{
  "n_layer": 8,
  "d_model": 384,
  "n_head": 6,
  "n_kv_head": 2,
  "head_dim": 64,
  "d_mlp": 1536,
  "vocab_size": 2048,
  "activation": "tanh_gelu",
  "norm": "layernorm",
  "norm_place": "pre",
  "norm_eps": 1e-05,
  "positions": "learned",
  "qk_norm": false,
  "attn_scale": 0.125,
  "bias": "all",
  "tie_embeddings": true,
  "parallel_block": false,
  "extras": ["capped logits"],
  "init": "normal",
  "init_std_qkv": 0.0183,
  "init_std_o": 0.00458,
  "init_std_up": 0.0183,
  "init_std_down": 0.00458,
  "optimizer": "cautious_adamw",
  "lr": 0.000552,
  "beta1": 0.9,
  "beta2": 0.98,
  "weight_decay": 0.53,
  "lr_head": 0.00638,
  "warmup_steps": 598,
  "schedule": "wsd",
  "decay_fraction": 0.626,
  "decay_shape": "linear",
  "final_lr_fraction": 0.0,
  "batch_tokens": [32768, 65536, 98304],
  "seq_len": 1024,
  "doc_mask": true,
  "train_tokens": 699800000,
  "steps": 10925,
  "dataset": "wikipedia_en"
}
MLP neurons of a small language model. Each row is named by its layer, matrix (up: input weights) and neuron, and shows model dimensions 96-287. Each number is 500 + 50 x the weight over its row's rms, rounded and kept within 0 to 999. Numbers have three digits each.
After each neuron's rows, "fires after" lists the tokens most often just before its 100 highest values on Wikipedia text that the model never trained on. A number after a token or word is its count.

L5.up956:481534480459536447580514459525570454455565417491465526474570514575398473598518551551539545467501438509589590577450554529468460473460455593411523559494475499449458476400564517553513510492475511542448491525516508500483542513581472523498486472486527466493516566466515512504508463477467549584402543545554386452519539499546509466517438443549440519569540520546527466524382468495451414462494572436510451445435552447479407473440625478507371507415484556468476576537465504455529496422571556528523534544534541459524498586504472488472451574496554633534517460458469487459560417533509444444
fires after: "s" 20, " S" 11, "c" 8, "n" 6, "k" 5

L5.up314:420545507562447529640501511549513437517495475457504559540400481452488397498497513551551544547519557522474483555514469482537425568511525488565548421461452537492499459547474489436556482516562559516494518506463415456472546441397533430418505402515522519443520523506401553482471327461514523501452538492505522463522521509512497543460448568476469468566476446468544590396525445439453481489466460554497529493495402463539509493498544539535531481458531496396485617508458531576442501480532507530543448458484484447436481542586443459589529461559447432499529489499442422496468569475458550407
fires after: " " 29, "ci" 17, "ni" 7, "i" 6, "ko" 4, " de" 4

L5.up670:547466403463397537439515478454559520400506548505542452573511548539518508500542522489476483408479517513487557446503432532531467475523575432430512496480424512454458601443517473527525486590607521480482515508474452456550566571478484468357442518548572463558434510563472534446467584573452601536488459467498503445483597530501549467454441533532465607434507490506424486556475501538519466493485443477521491593523559492464490499489457501460535540559526430576517490541504449543519429538538323456541517494448512495454466466397367532449491442455540521458518416494576447521468451435502439462
fires after: " part" 13, "n" 12, " W" 11, "---|---|---|---|" 8, "w" 7, " be" 6

L5.up601:509544462377406435446525553508445521455422499578505578446553479502515359526494549530500536423460417475499540450570524433547415502544541540403465558442448465550578506496423432454428582579517407543557571531584454516468512516461526471506563472490513579489476552585397494450522513535422504567522566566456368573474503503502528527483516513515552524521469485621553479499510454484454446509459455542611485495430479533402547515503441507436549511516496515491469527493564548504520466469466533428562437443535530491494486568498474460443494495457479529498564446517514591500492473533539541493
fires after: " " 43, " h" 12, " L" 5, "n" 5

L5.up953:524532472369509539540583489494561406496395509520563537514601510559546405498506546464505474368413566483550510517569516485531438492486545490423346450465459550479470477470472459523503504601505514579501503465431610470452521636483459457545575481467581507525489463515457523445535502467318560510488596480434512521488521471423441595440469470547520546569576574500493409448489538512480486431445524563517582583489533574442453507514487468455471560538512563497525518484545571469377480515446518439471518474530511451490425529490490522537588573516534451478546475512505540463423491450541472411
fires after: " " 61, " re" 6, "ef" 5, " w" 5, " f" 4

L5.up222:479386464494503533447598466508511537414496485499445395508458538514583480414518571463503534486584546459484502456575387522509457528523577507482556520471468474555551537561572534448472471555486565527450515452452447601526551530554521441463526510513526484450428564527449475557511606454514510524451465543531523511469540555567440456461479502522405552436537473495577453469573480499419437525501534508457486492504463512526537462619493487450516462476436461469435527462518470508469511584475499417463563428497513464552448586507515459534550477516376547527399514502478475542548446575553435396
fires after: " |" 51, "," 14, "." 9, ";" 8, "s" 6

L5.up1294:513494513491546445470455536503552551462447493540471575580619539460526408523525506479526604460548563415562540536543447549487441563514528592522473353446489427650488499466558424472406512547524501513468470534492500533485473524470470510399407539517451553496478570475593515531485497493512586458557524478432537484509551513532504483457481418539459448503423446442558452486514437451515484490422594532435512486482442568506516464525593516519417458410479513456477491523441584568451485411438481511530370502522462509434497517439392416535532494449507532509531559509474557501476516458555544491
fires after: "s" 51, " " 8, " the" 7, "-" 5, "tic" 4

L5.up1048:454480523487460475405420537526513447473417476511460603579535459517419476459530466507461546503519485385610503515540498569498382500484499512508509563505544516485482452484581548470446570544523407534482527573472426449443464536451502562464502528557530561519483460629565540529522442433487601526463534508461486492586546364466529419544436552530499508432447547580444512449490486536540506452364547577457536530492568579521507448579538502532386497472446527522581464510475535502513428453463486535542480501531507470538494518520487437645518466489534554473550478527540411426529523461476443472
fires after: "c" 19, "l" 12, "i" 10, "ic" 7, "g" 7

L5.up760:435462461554485658480466526532554387433471473471482406513484541585475518512484452514501501411580467490537531438528476458475466477532463491587479539513482595519492582444472530508483503520493417527422509511509481631431524558485528444388530527499447547467460569627574472465460573594453538422459560538441498571492537432530448479448477538502606436441531442514484473502500539617527459438499437503482540503451607499558509480620405511553510555532516506424546510529538471530551518561559493422451429457470425471508563443559544506490525502499483553520506502538562558570511508555420505507
fires after: " pro" 17, " co" 15, " de" 14, " De" 7

L5.up470:466477484550471548486523450482538473465459458577513441456517467524463425472483541562478459551373480493493496488509497479559441519581443612454453405348485525532512409455493533571479574451473545524482499472531486576407434574493514502498533428467429605447491464541542518432528445482476515605445505500559490511508595455605413530472492532587498501506438488621434516418525512529497470441497524622545455529490538522553423508456486479466468535491533489481503409569542485546569483509435472409426474546435428471472441566413433505491474517498556579489533593518476523516572525547522479470
fires after: "th" 19, " f" 11, " se" 10, " F" 7, "s" 6, "ch" 6

L5.up162:529460503507483478519478502442575475488465521449476555572573486498565487533568449473519544471457486371522457441510480497558482438500530476520490369516480568502451469526596444440494534438488442610439461518411449475574438610540412440522549494525498518500466515467559516539542509381407462474512523419436438578362484395538456560543506561588545485515574473500520510491484478505469575568415504559531590528528454607443536451494552460441462442533528458565412517435431564437497519611486598568565570450535520502439509644538550522537561525507493569522510502493412524457457581537547462482
fires after: " " 24, " Re" 15, "p" 14, " in" 7, "re" 6, " re" 6

L5.up1329:496531527525438509466521388459602512447474473462625521437481475524492496609553519468423546466390554497476595509467420539538466541503515486450464544507516374525507528528522524416519535514527496556517465551491513487526572556451430501434537444498488482444420459473557540537537454487471488491471510418472532534471536556499414434486583510482528536462533543566533503386384495472403533571548446502488520489496554544483411476503482588408477612566542567640466469531542473323535494473441501456619563469519457418484576533471443371539493552540455485534571388460545532559452514498497542428
fires after: "o" 14, "ev" 12, " w" 10, " he" 10, " " 5, " do" 5

L5.up1509:448412503576470514579451463468525441484482500491588492501473464581472483559483492408409428473507491527558541493520437434553392408528468560456502536476413509506438455495484514511547511548507426459488493462500445488408486574519557427465456481474497500448485470481493492526511471461475472483399493480460466533491492470597459557475506502552432544472539500544506468414450430537460532576485543580477488505386523597461514503413470458480427461573492577531440532371496499467456405486409401517540522443495537409521431573526445437496469533484410517514525442581323517437514583526511464430
fires after: " " 38, " h" 10, "w" 8, " w" 8, "e" 7, "s" 4

L5.up981:502463538494554609547409429462549467468570490535525633489498477501509531437471591430455576602509449560567588420546472526469542452483443433407496538565496535425468512482475488532522492505574423483544481500365438464495491556507332569493519519486545539565396445544486469506544432440510512491436531490497606509531467458524496551468486631547463440535449557432490472448525518449496473431516417488528513442486570538453502470542542512510506504590535423501432491506459483453521465449574456503573516468512462546412575551605556515493481430532501457482471531477525452432570389475541480410
fires after: " B" 23, " Bo" 12, "B" 12, " b" 8, " Ba" 7, "il" 6

L5.up542:467475452419512506494526434446464567519407474546510504544571582464491505473592566542475545567489504487577531523552478523483547481588582559455430360567496454422498475605588517409489505500524544499499522497481467523536565535454538467531486439480485465481578473515576480506581536433469476480559526516509501523428425491507484516410503528542524500463492514502532450419469524538528532487555548496416459548473388555466558421446496474477515447535552515541548495464492509480451427475424595479509411460520548505450550452473353432603391532486543549536461414438444539533537397556576493511
fires after: " S" 25, " V" 11, "emb" 7, "s" 5, " Sea" 5, "S" 5

L5.up1398:514451503443564564460438518457503490394527462473480490602536520578427478531534406579447467474473460586458499558538360517497553560564478587573432440493453464482568491479510527369504491526408384485511580588528506549498595495532454440542608506511452560526366540565420541527541492537541479519552455509575584497526624367476501469497483547567483473404500502481545551497476495394485558490489405507423550448513458434463475490497564502472481414451493448431477517552516461516474436431511500538424494536491490583482494498509480407539505508459455554540505483521492540466491526457442431549
fires after: "," 24, "s" 19, "u" 10, "c" 10, "mm" 5, "n" 4

L5.up1525:464456457515518475414504520486533551454515519518475541536556542495600599494582625504476598494449421523403558505541487502515474417555554564494517499541530379427454467419575435541392505491515416416518478450490447569456477549457450414445521409374505537546492454515526512479540536485552527503465495501551606472526606517540532507459467492481497548524525558507427475434536505519427579476499434502471486505485451496484548458520520479410523513533581427551562552454511456497442541542504444517499435483418514488500500460459556434517551506504518481532456431545483557512522437538466448537
fires after: "\n" 50, " C" 8, " dis" 7, "lo" 5, "s" 4, "p" 4

L5.up99:456469540426621458486404574483490586480425475475511444557514499478483515548524554536537541462550522495471539472503435438592497484520443519565548450471488487422434520552603469475447542464544439421431526517539498518554536560468500478486464447376400457500411486517633466476473498535556477497483477479454535545474485515401524477502504562499494459452420502414494424463505449395502542510487434546519548457556437427551506446473526408450474406539390485538560597389509559609443489532544501525547541558538447482514500468559384510519481490511490566590503518561408469527542514470502505571
fires after: "," 40, "°" 14, "s" 8, " is" 6, "ly" 4

L5.up342:412563460514471532585506488462498419360415505555480533500517516528570476436525428469464495550477589475612561448531511438507490473503546485501433531539516465552386543498431608539532469547515465501548520536433499518451532581565426433444574497451547424443553504542544538495547488493476520443515500512535514484461528482534518494487549484464458457540614506568509488475593492534557484431400431552465562498477457526620438443526575414434576440528529388510503600385527517624505571489384537497459499441456431545437472624528487570518485539397580460555524442460456474440484511527533532528
fires after: " " 23, "F" 8, " in" 8, " g" 6, ";" 5

L5.up794:491494482533442487506490445462513497465547487433556436484494652519518441462468562513592417565422538564495473467544447573428484485507511540482499457494501496553561429579537468469483461512495494465534520504514428534504466538497486480541444487455381537517508563497473518520510435533413430505411492451457449597377500495485512475561442478447413393560442521560544453438500500513430535469516562518396546449430561540492522460528524516486435520489555589483515513563322499508478466525545462456491510525505587584433474543489603558575357557562554582503432453507415541499426515526444411505
fires after: "s" 26, " S" 13, " Ro" 8, " R" 6, "l" 5, " M" 4

L5.up988:402518492454569498428576451479578565478504515585571495536478547498519506492500606619475499557441531501485516477586539551609441480563490520510423422381447579520539517514476489483493549465473497521560494532483454538479530486490545487484531504420407515532411495574534444517542531436479486522482507529491437543445371426473537485505404494580451548535520453492488525439505549537477463477457582594406525536522536616434453479542487445559550475464531422478524548446480548501417534430514436466528388589528528488428489466553489443517530529540355524532473589442466579466481524483528392475
fires after: "s" 29, "p" 12, "S" 9, " pro" 8, "ad" 4

L5.up666:501504449363453466516506456521536552508539483605464489496494585521488520444558576610559528437438480541444454509490446452556461562520460541518491447536511530472474472572541471531418504474473458584528507511390391596503404424513492521495523453474445511483486493462449458490514516460383478520517545442524651466477523436535524476486398583573497473481553469522514454476421464525486528535400577569544469520494483603477560439452534500457447503485518477471563492450499516457531479507535524494470490507536445475480489529499506486554523570457485530543474535556395514526405520568541447498
fires after: " con" 34, " Con" 23, "s" 6, " E" 6, " Com" 5

L5.up695:516440495446447600374496472490536533460500466494498469473513545615537446441518456512417483475534496509444587421463576503487556458494514565477503522504452460442452470570484548450502547510505525428473508440488512461519455448544418484466486524497505464506508600449476586411546396511575451559473467440500571519494614463497572441425573531515544499514457469493516453449418529530515554585539529478541488434488432506483615530499445503502467451487421517458470505520467594536470539608463338454504482531401431468502517543521517462507521456528471464612464456429461505479560437550513529462
fires after: " |" 22, " at" 19, " At" 5, "at" 4, ";" 4

L5.up129:545525462487523550459533522513545444486449511551503426517486554443508522535474457545452564421562459454512522382488584537433447578488525478498486500441496413449479459494584566406487517454469460482437525547474502571554473595417499525457494461500449565458442488522502529555442489543470530530547459475542472453504582485382493477423560428454540499410481534533461484541447511480635440530466456527551465538528588477555527509495466532462522439527500481549536570437463569471444476462474525568485498431496484447577486474520392442572564600496570459492528440358582421433552467477452467539
fires after: "op" 20, "l" 9, "gg" 8, "g" 5, "pr" 5, "p" 5

L5.up967:517517477498473466521633471524561486501480444587536536507557516490589484553428580503503551512448453496524501486601384420481438476603471539575459420417491479456517481494456489462467490578429464491469497594371453534473458560436553486456517474476399500544519535490467499518522564451529502544566590471509592402406486456532609430495470500498480520405527513548532486475429418484447408515455529509481473524450521468411493451557534511396511470530598489451505571611495477427544569479521563500463481553539494493506484551427444511541534504451535602491524582495384472451491585537507436496
fires after: " dis" 19, "ad" 17, "cc" 11, "s" 9, "ch" 6, "mp" 6

L5.up1163:448555486511504421452517506495546556487503503476444545436554467512483471561613548548513482483487594532487460547504460524565390513459547455478410476490417492447564436536490453456570534486507418472489538540519397545506579575391480562452453476497452506488487537501513499545500443469489448535394536471518618575507494540511482485497544522451529440491534523534484452403400532506481513499521529534487451432468369508403455466547498473373461465519473570484503425557564559508504458437501527444618441495602556440547526526581482493501462469488432546535561449451398452500489470491503533500
fires after: "s" 45, " S" 18, " un" 7, "n" 6, " " 4, "g" 4

L5.up1022:484549501478535476381476445450475477506410484539521518523510526461490595581517549494500505482507491491536480535493487481464430483421552596546517417539485509559535439538436482520503569589556417524475550475472473472555516592466458475485521493477577431486467484445540485455483506515430532493390581460505515497429551469539491531302489447557376483442520454423499491427446435515511518575482550509565564490495519496419541482494501514382470508416457537489597428515547525589461432525525544457530501363529447531477497485515432512528526517529512572489502589503499583546531434508589466522
fires after: " " 51, " re" 16, "-" 6, "d" 6, " un" 6

L5.up1275:493531485441549529432491456440489440482468454466574482487435587506590493570527497521544433404474498456553463531508445498554396485518467501496451428481475508535492449536503658467557613493528510551510443490518494505450464492483581418425553511420422498451416594569502511551529505403530561495400524494437458536399443488538421455508528498455481476444524487502525460527499501494523489536464502544518441505463512571486484495402494389610481470408492427510485526522474439538468460496484523476543522438421533418445423487524538394446554485557587520500458476544507419436556460507482512476
fires after: "or" 26, "ur" 8, " co" 8, "our" 7, "er" 7

L5.up676:491500444505419450574522548506582494450449447539496514479460497558564431536518596514542500495605484449521490521524518482539425576501571531447524427506499535429456455579452521447511536505510541483552531531467487523491513467524451493591506500413414498561469432528533530512527467412486488609477491620522486461579462442491545556507436529555525469544598554550547539507477491433485476422398518527424502542457554591522514481477571478522445437460502522457449531518519551501506469516462591431491457531501492452496496512486487482494483529568507460514528509482511504502469453458451552399
fires after: "s" 34, " |" 10, "S" 6, "c" 6, " (" 5

L5.up843:542485450583450555527581476455553458473510481460517387478484451539432443500567507505558553595512621439486552489533566485586365489512514533459398483445557537452386582500491525503540461459477524501473491498527375484492505480452447561517550535464392516499463465475518379381491461480475533630503481591547399454521507524546480460396502505550488528488508411607536564472471523472512494555491490596588455556448423472500507465532474506574504589421530451459499458450517511500411548427478564548446484437471438442544377522596404503568459547539526441465444551474469519466488583565530566602
fires after: " in" 22, "th" 12, "ch" 10, " de" 8, " " 7

L5.up1459:527432616444543429508531433500503535440520498472547414439566578486490447521477496470570479505478605513464447492485444521626488517473541514449484527528518398540475596497447423514526556570506505504513549492546531509580518516470512524526552438548571619383444492508458468458482467476394463510500489571365535550560593486458506520470453452524562595492549483476434510520553483507516552506415503588441512440492504490407459459471446478384509441542538495477537494541533545576350458529546483519485481575481448406474453524531442405548464553533449536499556477520474549521488501472440489505
fires after: " " 45, "n" 6, " |" 4, " an" 4, "ni" 4

L5.up1260:610425497606490454568550474534471413462453494589576525457430565564501624487474531431514437525511504483523546471551496542526523491531459525475482449469468474467516422529571509446382483452483506548513422450471530451525463564478482484502472518513519566445561497471535546510553521467393610494498561415526438463487473456536481526523542454509513383461538535548524444442558504526430552457441481669451516497471541546515475534510518482524538435448535566348506562511453490577467528453410473502501506478525570481501438421486576460546583578566520315494517456500542527456464527424437582436
fires after: "al" 22, " At" 8, "in" 8, " " 8, "ed" 8, " in" 6

L5.up181:633538485477546550553571524451462426425506452425520508425483507561417468496453545524436469588425492596485453414483492484505416535501455581414495430513454470576464482473511490505506516544436484486457500446485529449597497464517454368603601379446481545428352412520506457503522501529495520502467538439513535495451595466459451480428504533584545493447434544440568509504415457483547471518523474476478498491494473516577412474439529523448495531526654547536420525550506504553519553538501494479413518453412420520525487501454478482605443541483538510525484450491416534509462479574574500414
fires after: "or" 22, "ur" 9, " p" 8, " st" 6, "." 5, "p" 5

L5.up1527:468535502564377535505448507456542499534508475424536583511546543516556535570484580507448528417566524539475491544549512465544462489457527542469495387461449459490477483522552512513531451540475412499474470435506520515494532564548500468494476500523526512456433484405467575498446525497469495530507597541428623538464533504496440578350561500476476486515496563517449499418474521504524579478522478443458517522465486483412499454564563431451551469582511517497490475478522446518513470413485339473502408446452444469489484496562465475424474497428471475508549443583537491419499445536450419457
fires after: " (" 26, "\n" 19, "-" 12, "===" 8, "s" 4, "ist" 4

L5.up62:545513474464397502457556502458600480555508446604533528522499506540590481560450499476561420545462464383451518528511450514433424515463459468585487454504516496484423558485573478508411489542435436494426489563541498502441530609522536433509518493609418528458409456553578495520544534468556666477452517449468523537473620412522542572501497440448554393454507609470456461482513459481473451547468505505492462525482449536438532406469544506461485488523480390447524498451499606519469430337472534513469446527540517490557498463537525511575468558473567502525500520438494457437581412575472467530
fires after: " ex" 26, " dis" 20, "p" 19, "s" 13, " p" 5

L5.up510:502476522491525582452461494486517549504444461483567567436456449502529455542515645534532549505582512492523513496507433576486498399546460513526430450441505429459463497533602550576494488566491493553488600482469537475445506491432478529523511563491499556478454448523509446567549592443363457495468461496459547501479471454558431409343530634539530469497502533543512385475575520497509514426505518418504475538385533400500484505561490511515463535518510597549477420454554540478536473511434558476496446481560528501444454509561443484542559535413509502595563489520451553430528498531506497507
fires after: "B" 12, " b" 10, "L" 9, "N" 8, " L" 8, "T" 7

L5.up1290:507459461445505539507533455477505498506487444508541448522533441526435482591507588485491421503533495447454473394515521514617508416473393497545449431530487392464526509569543508536510547502537525510505547443570518496463530505504517445485463458562465436438487498633442450470572514559471508531553449545461411516513545459455447466471451547576488498620539516529617524519479532562516550433533513470497479515397559507501541537432496419522462507598458434557480483492545551390571428552456428513493461443518572536556469555508467482562490399535509470529434503472467436497546417493461474475
fires after: " B" 22, " Bo" 10, "B" 8, " b" 8, " be" 8, " bo" 7

L5.up1402:523437485487496502476515515520613453492553515499571469559520500554508470505515617481474488483560443490576508486497501442566453374495501467531473491442485550467499447527446567529481503472533457446491529542500452489454520568379572467419479528446375500528478498448598470472447466478452437424456479490488577567436488517530427542475560577491416534452455455562497483333493583551445472580520427517525539486448535484507559515548469531483549537496623572537415519482543471663474526516438552519612435422435494458437548573495506431466466520480585628506472480479465506443503550595524598449
fires after: "s" 44, " " 20, " can" 8, "el" 5

L5.up815:511525475473498531443410440449588482447477445457487467515498479550492526579568481474493507539474531472436532512524452445440488546510452471554551533513524579520508439504471558510498500527457400498535526476413483492453560545507464459431487518495426513576436492474580410484518503410520520533497498480488441453505513496533431507581569469535442513468502548513518414414483522541512533529510470493544550578448540523543425520497565477435564538563432496541651539376501645484467479563434424517555516470551561470503535517483469556474441548496558483547455471531509546459522526426471391481
fires after: "f" 24, " f" 21, " F" 20, " re" 7, "p" 5

L5.up1120:488518455474609551506415489470545440431429495558607552445525519492590524530467430514508481446536549509498580482523492578453424488429417617568502445508512508511532522426439436589481582543493533580576479485408499569465536606417426435512543499443494517552391416489546516470515504544439510521472579437376585471548482511473476369436499474533409503478470472504536447466513550395466547536479478484478525553477463487515599420500522510465508476603525454518541510473492509459508434467453487486428492423505467473510496619579501352551570571504486470510467523497500443460486547533444513510
fires after: " " 48, " B" 11, "t" 11, " b" 6, " (" 6

L5.up718:480392438481443530472605547499487488398411502622534477510556498553544496502508542579592533399596548487566519520501531562548511515468516566511450428525499425526445453547464424481452493569464443564428492535453498613546514549441404463447514526488564481394432441462474573515475510492440504535501628536478572442497463483459528489406475471551449460449482477478493533501533457584526497524394524560565523480467458508573512512570435505471494481575527469509454542427552473640561447496522523587572488511495473434475486610430541447448492579609539452479516458456451494497470534507481482527
fires after: " " 24, "." 16, " in" 7, " V" 6, "," 6

L5.up1164:495484455391553589506418460470562470505455492488510476458381537532460493479609553534514586577490463609451526459512489460521534482530443479542516459456539604499526488535524455572446541536508525523484531491455467521509483483517496497455537522471383488470462522599392460507467459407492425473463502482459600477493523487516479448461442522520489501414515574504583450433513520461553580387454598484488555453500559532521507471463581448515521491443477556527586556409566468524517546457426507424519536581554470542460511567477556478551467514551541515591446564559518537449479573460418498459
fires after: "co" 19, " F" 10, "vol" 8, " Co" 7, " Col" 6, " f" 5

L5.up900:529492559518469484447531519515542586458502438446547535471452483494507552574519515545440454475546575424536504479531485556516448477467593518461445490573529508618445546508483512460428471446512449576513471466490490548564543491570543554483563490355560454448501491412472504544509581484488442562448490452512449429497555465402490466404470573637449458551498498500525500433598387519569547463451478504444433455485479616544545440518562480408462453464520484419445483455547514512391443402428534501502542516435525510480458498503514517491624593617483528632502562498450456375424531474536467449
fires after: " " 34, " F" 14, " in" 8, " f" 6

L5.up1046:464470483483452572366524508519508448496524480578452566583588590587546502527471560546451483438503613551549462406595502530566388472524489543492572446507523437473458508459623492553400478536515444439530561525488563596473562610498430509422465506546460465564528624486516440522568560413506533470583531486566489478458423505435471567505464480468529498469441447390525499464465508599496455517530467426557492429454427553454487429495537535530539567525554512443445514387517503537526435509432444469501545421502492423535497501430398535461525535441488521506541532459509504472474420566501520472
fires after: "s" 25, "ar" 16, "es" 6, " under" 5, " the" 4

L5.up671:377521545440554526480538519475523490463536449436533463445530530585454563521514612505565524562491520492546509463475538448436525503603432461427480540506526517463427564424554564630358517626535442392482516437416575485545443524525445473574390442433490585486451457559526473406574477500511489478522501551477528501474559354479526462425381568478614510521537537429538434534479403503568521549499513505533517531515437539444517382501469494485449511443495418508511524516510520437468535492549536545486428364449458548552469503471533510454568535511517494561506485432617587510520455493447500503
fires after: "or" 27, "ur" 10, "ter" 8, "al" 7, " inter" 5, " Char" 4

L5.up1222:574490502583490561555486551466425431439519438523505422596541510526558445475539596491600463507442431511556625523485472497577466534486480511499496445469453436546485512463525521594455453506458464440556523608514482631484597540496454434421503505581380402431447506575487486444476479480509527454482603421484583465476597483510474466412463492494542568420476464493516515393440405504472474448507556494446555454492494416534494511516432507541495560415588480551494501451502536507566477500393523444507427584563417490408512520480482555537536614556586507553535467509534553528432443508346543434
fires after: " de" 32, " De" 18, " at" 15, "D" 10, " Do" 4

L5.up1065:448471473550503507501461466505499513496473475456493590457516539488457533511524413482538458488538523493538494537599470595643377387527512581475522458503450524404412444482529472467501552523466529421575551587569485500508491527435554474576519454491417542463517511516540563474608466489452521522557545429425524561423503490502475441529492446561468484557606472451538553387520435471497563556437497510425494544471419587451480504532503448498527416483508514408520564489467490530556491466477455514541492457539557536482486510499470431577534553492581549539553505508531489483507508507547507408
fires after: " " 23, " S" 21, "en" 13, "va" 9, "s" 7

L5.up772:502538512518488542529477490487512443522494485541540491561531497500513459455452494494533460496553483507544571579556518464555412560459518419575505543455396515524533472501518418504590523564532546557435568463461467542614557568456480519420533608444480502519419495453452569520504545544445488470358491358475487569433528463454455474423483528459508525438482504506514519473499437552457421527434572502528469511493414462539583421531486489434509455549487503480513516471524525563467420508515558433494436485469501389524443550473341466493432600505520547452484510383399507423477375461500404477
fires after: " " 31, "e" 10, "." 7, "d" 6, " (" 5, "ed" 5

L5.up1323:449473490560494558586530410453470497436512477490541508453468455421440542488609579480543560447553545485478541543522436487539549479582484538546504558524546514504381538585354470447481510625541422530545449458502507600483545501515620516503462475456541581528450627613500400491512486533440497493588559552435470553490500383459491479480461553496499642482528461442505505493631510567462493515504511477413515562434509565518540474524531485544514511506559440517553460505453506499531536463468542437467495557479533557568496553550460463454554558464503548475398491562519493535448483510505514553
fires after: " a" 25, " A" 17, "er" 6, " d" 5

L5.up1495:524473461513548624492570460503535393533526517490447489485464497491473522608500524538404514463481396491585540480412536470448377529555572491449528501483541448436449512465586518496545477557519464514438404517484511611520540572483542521471453601486498509490526546596549469537467454526473533553491504483486503562447566389515518448440528570559497577487501474576452423410546508539527425481452521501510464480474489447516551424555489466583441607464498537554465472384470524536501478463533594433602394494471469495404480528500421484477479516515415522539503452481464450524502497480491523515
fires after: " C" 17, " de" 14, " D" 13, " De" 8, " Da" 5

L5.up1500:459555580520517509535497465410502544509495500451520566544487495470439436473530559459490446382491446566486452435580529574515446537486594444577469506389470418492511409482539495507390506529452514492514576571515412526561525408492512443580531501550580592483550540492533538523571478581570549487582521543504544564506508463461584501437486527540416555443527473529475501511434445416517511564421463522364414387486486566437533493594492498484501438534532505446513500554423591525489524490399602502561491511539568555557455498599482438572550478477508567506538528473509419502521432489525573478
fires after: "s" 23, " St" 9, "man" 7, "us" 7, " which" 6, "z" 4

L5.up423:491489471404448527496498378515530570434511441531513548412457565522496545545548485572516435381523470484407574533446450564417502530495447467516535546616548494474491502508539569614573527552480457461466394488541519584453453452531512406527502554440458513506508535479577503449494528507514469567486575442445535529455586484444481544475458533527435591438468468495550546516449502479556462521501447476448588554445390490534547465475391539382445468483474408460503555562597516511474489504439448452544509420420504526553504509515469507487524584505505489498513482484582577522547470579427551502
fires after: "et" 12, "or" 10, "at" 10, "ar" 10, "ur" 9, "T" 6

L5.up304:553527426494542491543486381392532574450406454436542480433559591512532469586531586523548510451531475623505476477506418480548497431514513528509529371528472510402555565577558520402547554565473492463598469543541459590469467546573528563401483512537461510435461537510471494497457496522447475463510507460535571600322485497488559397407449479486520502536470507450478394480436451477515456525537479552529423500510484619391469525404472483469431493525470520546535506475519477505433500442555444495554533467555498503506524534564468431553505404518618599495463553482497436555555476569539395572
fires after: "s" 23, " S" 19, " f" 18, " F" 7, " " 6, "e" 6

L5.up1235:527553492428467487421539492431596459439552527505484436459510525523511438501579582451565463489507551477524509523545499527486441526540474540534438434516473515469516438528555500464449558516523560549519478543498449487567465491476531456480466483430397551497517604645558567489524499456412573504491477412381506528422535424481473501472381421466553491444548404563496497404411527529418437528314518568450416468448484571532526538636524521501510474458585627446556437528457574520491548478463566452618502559600614523451503566556438525484520565505499464523541523466484481406496519543519515537
fires after: "s" 26, " c" 18, "c" 10, "fer" 8, " St" 6, " a" 5

L5.up395:377478522537476502463462441453517570513505460428500511582439472445469502533602465604513515512485546528530505387531477615484435501510538600539496465550589490500498565478486501449409482494518545457511456573469502530481610470485534520546448349541463448453529403506547545485501515540564538497556590558525570507477505474469562484557470527478553396453480554478475503441479548516560505562543528521544530537526456465441552518462535571503530463494433467451517506471486449486392466470408509529504442545461467431483503503532446430566458606470612558514462495470517531494553549498504506507
fires after: "s" 21, " S" 12, " San" 8, "al" 7, "p" 5, "east" 4

L5.up360:549523447413389492499519531544455502469509511450594535469485549468590442462547504462545432482509507448546567511626497460446505562482521467582474430463450461490550545462515396507532539503425453564421439454423564410518482497522528502436506582504447430547598543547564519511540528428504456481479468503438513504467437489457499473411474455555616523496486467483541469450451439570520521424450494462584517445479496478492462388517437460532519554540524524492514473441520440466449503523491503520563504425442457411520459514408536444548579611497553480500516557488535517500447418529531473526
fires after: " |" 37, " 2" 7, " the" 5, ";" 5, "s" 4, "ri" 4

L5.up707:477459504546521534493475381384533503533443476510550540537562548507473527491484497456455505541550493488481502531489492571534482513421494473458412517525491423570470393516477540434497498561499530437525474527577493537536487513439509401407523533484502570451503551570431477452429445480482565460423517557580427531429551447480473544468609506483486428545470398515442568417492530526474579507519492613457436454520545552514469513538517498510544468389515490464506480467654571607430429457512587522517409452540536565433446585549488373540474424584516425490481467438577471501516438593436531433
fires after: "-" 14, " of" 14, " in" 13, "," 12, " " 6, " (" 5

L5.up1437:502471473564510550560525533504505535458509491587473490496504557478500560505451555524475525468432579475525655492497435516525466459501457523524522505382588529535484537474527549506450591400521482576530479438532441583473525550517441568429566481418525424578486549540538439520473472559506472551562430495514457653497539465509450466481539665576525571416480472524538525449505489472422666455498516538485492427505492457521449503459479508508480528524498439522622460519464583577543459482524449479509458476456526519543515456552538436491557507545433468585481449580481453494536512393530465583
fires after: "," 30, " A" 12, " a" 7, "u" 5, "la" 5, " Be" 4

L5.up1125:532420421474503448487439413443562502525527496544481476475494597496500566543551587487463520462409481447497482415563501576527501405501493536510444476441410534485486471565598420522472551451470402472522437450446505500489551492551484435462501516486501456590445497501540499510477516485478472503533592374449628576364478488520432459429500442486558532476463561606545444502458502507468554488448528546528448505460502487479529518532580454446482620454475455576589545385443515552490554420493523484415521566480468523463463503476529483485490442497580486499481444514491579416521523496562498498
fires after: " C" 27, " E" 19, " Con" 13, " con" 6, " co" 6, " c" 5